{
  "vocab_size": 4096,
  "activation": "swiglu",
  "norm_place": "pre",
  "positions": "rope",
  "qk_norm": false,
  "attn_scale": 0.125,
  "parallel_block": false,
  "optimizer": "adamw",
  "lr": 0.00128,
  "beta1": 0.9,
  "lr_head": 0.00782,
  "warmup_steps": 471,
  "schedule": "wsd",
  "decay_shape": "linear",
  "doc_mask": true
}
MLP neurons of a small language model. Each row is named by its layer, matrix (gate and up: input weights) and neuron, and shows model dimensions 48-303. Each number is 128 + 32 x the weight over its row's rms, rounded and kept within 0 to 255. Numbers have three digits each. A neuron's up and down rows have the sign that makes its largest values positive.
After each neuron's rows, "fires on" lists the tokens most often at its 100 highest values on Wikipedia text that the model never trained on.

L2.gate218:109140126154089213108123092173120058126125143133129142141153061141169111083153084172148088181112110166152168099151139102045112161143135083110114161113143096108111113157175128125142093203152180162089152164095139174096152176162079117158121117139131147123114159034121145168180177130133120106132151146173128072116100087127195095121097094121091141161097087077087119131069155155128148096141151090096147140138096165143113138106155074191123110132122040092134114108166107078193228091075169146084112139071149140100135152090109141131188114127152123112135139148104119110090087155146150126088106096091094172093120171126126049077135195112086161087089121140148185160142113149107174140173151140164093135149153111181138120147106137111084117116085154094104146110124153133110022142138118
L2.up218:179103143141127092191179151132162115145157144089192127123150172110154130138094124120105153124110172081124152117179176148156180168049172104115185114085127121113147170102202181125144129141151122164158118115112189119095133151094111131119148050132124143144124124131106136143186204117113115095111149095179066152164066181176170103115089139072086088136113132162159160138099102144097111091085161135115139163099125140169153130108131129123076120132112115082068102140091117135098124078137114132125113145067081083108162108117086148138148121135173169155127169128173147106089160101125236079065147129130083142176130159137131117117102145126151138077122056120116127151097108065106088118123131122113144153198051132134045152120075150083126186112138132131133147129134107189158073087121155
fires on: "-", "==", " of", "y", "/"

L2.gate496:096145114107063141119136133089145122109165111108092158174126159096095146082125135149116143171063193196119132128168175112168211089039084091120085135129143157151069099151107142141098070125132105153090210139085138162134121111136114180145083118062134120090098177042144168126126140149113168057086075141139088109114100108102123110105172153076111134068134148112178204137105160146094110139155100141162131107079074093129158158118161133143146096107091097097109167087106141108187162159149100111082137156075153158102099139120085100154164144140121104117149160170152140125080165089115144084078144124156087119140159175146131152144195111071058111103085124137112152136171074138124099094151177156084125095145137104131088126126160148164091144123101141080108134138167173137131103193152116
L2.up496:190129149127142149124114162071135164095156143125131109122134056067086087156131113120151138078131137123201158092124096178185115152109046067160175159102115063178126166135140069092094154155156182145122168139066118158146150151138140104145093058074095177080130182105097115108164082136146124131086071104163112088090110129069168135078109080134130132113142091127126120168060148167140099146092108140120095088142150165104182147109104161176109071152111104088118079093155196085094141155143163153144108117125130060073092142119103159120156083154080109117171128137154075109100075117152102098097068138101079181169145165160107146087139159086110129156105129072119128144164133134128116122137027097114167173119144128165123123123100105098157171103129119166166111154140127099116047092105143
fires on: "isl", " of", "al", "y", "ical", "ial"

L2.gate160:086071146112119164103141170162176149153141146113134149106147118093169096140098095104115162107185160116210141150147131180162136080154163108184125141163123135145107133156116164166165118121119164165054120138121110147112099145099113162138172103150207186086070098104079118164170121109088128101123117090085159150118134147121085059108066144145099152126098151144142109160131154136133111133108205139140120153135149130140085101163183144103125104193144113086148131110146053141191169151129171130093168133115192154122132134070047156156176148097081124143113139135064127069089088169162147148111179121115153120096089092086093103113187127128085149169132148146060118169169148177148159150143137131085158087090172140121152071122129138160105172158142116158180208152105138071125115144113127
L2.up160:115093142109135108106114157162139094132165136109101156137087177083131076143193116121053123113109071159137118176098098102124160103112070179142163153152176100110089105148123102129172172157139208088113143082124089094125131104088092155172109144094130120171115105080118149169097125080103136165106109092101136140148138144133110139109183101177134123115127148113104076139139097145065132132120142085105120146135092052166154166178119168142118193187104135189147087134154187152148134113141191138129147132127184123164115189124174073167206091111134142120136123109144117108103099089126149127096156142111169150167154111104198113120130179154145189185102122132140164124101170058079119113129187147121145132149211055118114142116063166146166132077082153132148128086204146147162115132153138
fires on: " en", " opp", "en", "led", "ounded", " En"

L2.gate354:167087134173084191102129114076118115092132094168129121172082141160073093132171123162145152161107161107108110183107119149131132133118068162109093071146094090100133097149076126171153094153143210170100100169147180108158154136138069086051158136135195092131111109116071136098120154157090096102169113121081151098070112155112117143097160110104086145129161147127097086096065092150155118103156177169162168097095079106216106103159171059169075147107139121126124096066106121134099131056141127118172132073106161164115140123078129089132144151137154102101109098127093136133152179088144078052067178123112135084163148150135146122137173148106101135118183088161101127085121106059154072109138119122124152136124104103092173149138051145108091185132119092140094140079070090139100084088115109
L2.up354:114097118132096159123141129141133100140113114091146136128118112112149170129136116138129086110142105178129143064146122192143103147145192107077128163110083121130128122130156128155165087113181128118162166147110181156119102097101121083148121079162112098118153118105125074093181149122168175091192176040134105164181100140140147094118144181145058123083124114125102088186081156133112095183107157194101123106103128048090128204128163128151103075083093133170065067135127152144132161143157168146133071130149091128060104163151110159083123106125143161155079115112070142132163170114134143128123108113134120150095104150131138154115162131157079083068126125141124127108095167132128109116107166092147194115156109123186115147079161126111081105074062086113087168128153133130062147106149108
fires on: "W", "ra", " g", "rew", "ou"

L2.gate100:105128158132105167130116095168121064146136151156142135158118181175131127120124117106092165144087136111095160085141136151124199100101137111156144181105161104091120144077120142095110152129142080133130145132161150121153076150130111106214144056103122173165098101137091158135118072120135092184101124143126121109143136125117129129173110132110142098094134116111096138159140059160194124139173145147208101094155136089145151158134101178167145198115144178129073146132143140130094121094132135039059091141111153135163107167102158107099095078160152124113107129133112139147100152099132164172151102102124214129139164157119121151179123084084098176105082132136099189152159100139152145138101110160170069177135177142109179190118129125120161153101100102175057125057084137106044142197159072
L2.up100:111118085131162153097112169121155165150127153124119083181115108120149090104173133104114157084091108123145099075083145096138119119129115203129113119064115164151089133126178162176117136033090158135129173129171162083118117101121126125084126125166151107117099111116102150106168101117097093090130112051134125079115147172134115111121136123185139175122093115082154145084112135159062153132147088099153103109077163137124186136175102095135101117089141125125169169133129128160187100199128112092110107157094169174134124156105137123070083125137089111115169095182126100096194141124144154111127138085126221137158172154131140134100160161125112113136170148182131167137110150091202151167139109078114065142167112127091074167168116159148239131152134182091098035065162073092101131134172158
fires on: "as", "at", "end", "n", "o", "iss"

L2.gate59:079164084094074115084129131101168137162099118085118115140153120098187130177130110075080141108158174080073146140151157131093107116127138127126105142155056178165077077152169137101158170102131146139154148132077071095096106157072146189167065144114106136084128124063194207137108139139145134123148163135151143211045198152172132137121110126065097151113175129125084137152182147168191128182181111172136146064150177121145191100096121090163103126147192130111076159106139125183184122154127125156160143124139118198126159119088126096144135090127117134108134115085102150112173141098148143115154156147103131109154133136151123149081082125114113118134066091161077165109164136159153093135074130108088179139175152092167134140115178090110115184117125158131133118131108074153120115153150150
L2.up59:155159090103156149123132140136183118114066141181056159170085200124113158121114094093108101145148121074174164071037129186110147112078168149133087100111102184144150171133130107178140089117116149187131171153132080075142146060179109157172132152105181057105159132159141122173119127184171149125133133107186084147155161176155081212072115104113113135118105153178118119121116134133089127124110137177135118156128160144094129109099122153150143160116118126148145101170113046071118149133180093104161131113112123115141102125133121136153127079152119072101160137154110144103149205070158069102150167121100090081131130148079096096128118145127120167145150171101156130169118110123133182126108131060083089121094138104117122144143116167162088101095096110167101123122141115150110137201106135
fires on: "al", "h", "ih", "and", "ith"

L2.gate194:171108121092168123099068084174146110090131123145103141175104089189122197143135104170085111096088173175168094151144105129149118100134122110137123091107070177117089137154143117103082119089095139117111187134133103146150079101103139086160151136118146162083138131127105148131082200102113120144131111123121166152133186171091129159109136150120136120104137092104113107069100162161109057152153090120143153115126145059134163113162168166165062051170128190116109097121164146180160152148110148077161118106115098178110123092157049129139134198122148099170137132136145133161098158106162096131088106060138157047181147146137109094170118127169081207105153127141147122192089129074157135159161104138112174130088162168133127110162111127127143178190137118147112134207144122182121152071096136
L2.up194:141133123105156135084160146079137160131129160104140161114173157149131168123164167143108135149129130098149118057191100163111131188130172124160084098129143101111144089124131132096156029150154099170157083145117131146075140152113100130164126114111153169092120143203108108150169177149075120124151075091129078197174058109181110178145162165075167151125121127125118183116135172135182157135112215182116147143117138081200171175115150148129044147066108153088153106108144177093140117143185171123089102128080158115074124145131157144141154109132091101152133137141133122134141121104140112118089152166075173110124154121126082139185156152132122126089163087135051178124118081061110076150094169100181112091174126122092080135122146083184090107086105083094099139086135047111122095118159155
fires on: "W", "w", "s"

L2.gate1214:155082156088117093100215147160074129092150184084152138171092145170158155148143149112168126061105180110137157132107166075158163091108159158136166090133115125140148134188183079060105108107131139136170104184105099168168183111114098076116140130138120172117184174124170127165169169106088117126140133123142119076129112173105134175111169124074065078154061081154142179128096143147136094105137156140139126103093113127182168101150101128180141092139123113147087133148086188133113092099129166104070049125155108102112115093151140111131182110111152045177097080116085120162129143154134099153108143106142147126156188122085155084155121144117152172078082138161147081152166154129190119105129102159163103116125118114152089160115122116162141187144091140112099058121126117123129153160136134
L2.up1214:188166128154183142095124162106154130106162147159106071137154163114146081121124121151104134146142161169096123127226133101170120168134136142113118123164151097193066160132087179101099124153171131122178083178187167108107118116137151160109139152138184162093125160106143112149101111151143138191171126117080072152120168203108128108133131102157124129133102101119136115088151139055143168125166140133108103159148126118141161175127145142111180081081137059114127118118194106133138110153104134102071131114077159091195148092090152115108183153127132088119092170218097150139119124114161143123079133103133111122179161151131117146166168080167119119086138127179089176024126149066166107125128114153149096126093084148137099148120137126148123126115201098113103161123084063120147150122123193
fires on: "s", " World", "ood", "is", "ough"

L2.gate776:165139114125138100098140156131084122130161137048109109103165126104112041092127103096194108201108146206161107101077082178144112138114156114162097150157163099154143108127129137141131121133103100135066139115102090106114147123071155138079156210129099112108130075151067137144163107095157137082081149098129084133139152145129153142171191124091117096115187032173172137132142109137107140124184135095126111147153169107145121222138140096131102124127136116127065081120140116162165106092099131058098116081137176073129111095147120128095147141162060144115065103147166174111110132116141101146103125132102120158161114150087095133108130130120115137108117102089148135143153090118106171106124128143138079121083129116179096114147142111142073157113091119067128145192123154214111118095124173
L2.up776:103152167185055096173195150152144108162103129163178185092140131082174123150145133133171170177117152086090169146104175136145162151096152147158159104179121192166152152125164087151146131117126135125116132164113188116105205171110138099158121128155146079060101141118138175134133173158079142171156126142085110207099159159110078061113114136098153152151081111142134048110114127121154110137148125076182121162079142121161104119109144087087115173106145127131127166116158137145132077133113102075128166070119142109086107114111125174055087111079148115154188167086082074083144113133087148118120114166111122180152122124126149115133107075091124103138135110134088144099083123110137119140085121117164086082075112150158154090125117122135163155070168106152112148123149096161187160172164122
fires on: " rem", " former", " Grand", "ar", " ren"

L2.gate346:121162082152088135088174184133109119107126078116086076127080126107155189156113103149150102172162085159119150124093152112116161159133069102114103131084120136078114127091149158107121097139084101158140193165099073146122105091160163153156171097144146161153108127138158127047167112124102139164102141166172105103098135117162101133141081093174089129134114108120122139080113100180131127142126156184116201136125145153129166082149141149194113127153165113152156106170112101151097138101143068105161169118083114171153124120096118171107116144175090163174112124103081123192061081113140162119085141086099091108141187095150119128146156085172107198136136187115124148127175138143150140170124161127081100151164128135060132054114173128148128116083158125081109113133180143124053134165120106
L2.up346:148114109190182168114106141113160068093152135177051092179132113125128128117126103153167129114068123190139109204174113113105117140115154104101063122052109184145111128116130137149160083190131158139155102150151147122180106082165078141140136136072102130146086102107112120143130111150170155162125189152189152138150148116102156147148114133129103103064148139133114110088138105177184141127093121139106102120121130121149065139171126094129160105145147148132143158142091080211181158125097147136133191109142142132115147110127176097163136100176170166124132136132167196197107131121134086158169069115097131128149071161122104093080104131150139137129117050133090137125139086094084124148150079127099150130138094078139095115147082117112169128065167092151101125116159150087086122110146214
fires on: "iv", "im", "ac", "ib"

L2.gate561:113147133095159125110133193074125113120121134169150105120111112142158160091035197100122113122137102137184114085144112148085175163136119135089152182143198118132105182082100146095131141108144133098092173125124112127094107138175142121134133065115075075147144179141116112100094110119177127074125130107155155133176110076155141179076209084142193159145122143096134133105112101190121107123161191117093093170114076073105095053156146117195214102075117131174136111163134104177087098177135152143136154188159055054183123154111157105122134127160144142081105112110076141167148132154088153090115132181075148081105128154090104109108171116079091176144125141117098155086116153106146099186143141129162100137116138122152109137108175113110100133101136090099105096116111137114152061137138110
L2.up561:231104068185133155108087166160088119131033148104126108097148128077200093096081129153133105163148075119121113177115157134139110042117139162131110131155112152162175133097127122103103083081089061131157109136141157137079130096114075173132122052183139119087147143103110113149135156103154106152110115126137187160170088188097162155147071106211111107164120106120146134067064103166095146141113127134123151093160110116059142119158135090140105140194102053137083075163178144100154153126158110125068111159125151106141111130140177126131055162142082144171129186178116142102144045065156169111102154076123126092122139124121140137097140154118171079157143166104136113113100119118186148142112138119063141158132094164155070153142109133098059120147198074103142092098120184090121149145154116
fires on: " L", " career", " season", "duction", " he", "ufact"

L2.gate658:184105122090127081132156136073119139128103137115152084182129132095139140171191158119188154120136151123092084129122197090149144130063146131101162153065124096076108087089121080148121093143105120149197120091124078128110137120108197135105121102092138127084172177151147107192136127156106152149149130135118054089158116185097127145094162183101132123117180157174153119108113179062154103078163136116137131132075081099125102139140182067177157187107155127156154076179119078164143116149122167107099059173142144162143126102154114112197167155165116112145103160080109126104138102125137147055170140173099131070144180105144160118069145138056128143096157133135120134147120140169160119127179120156085092150101196148172112177140152122121170114165150126151166092138193135173115093137115145
L2.up658:142103126076108090135132141098149126100135152107155146104173084127104153104102042144097149153086128154145161111159120059093152135147240108133117115111119154139151148116213111094171056102111108138125162112163126194108080064094179092095074134121142060098127094148121109116062129142113140109157201153097103109132135129094104156125179088141180099079162185118119126127139134171171121144164113087104125109151139173119177154161107135164131172138122145056159130102151113076110088094114139090170155121165179186149134102092121087161115090194119113138097132147082090107154180142086147067115187103119143074143184161152128129135083126105151099109143174108159192090109137187125098127100143075122138119174171132142106155135095102127127131119177108055094104080128094089102118117104077
fires on: "all", "oll", "ann", "ir", "ang", "AR"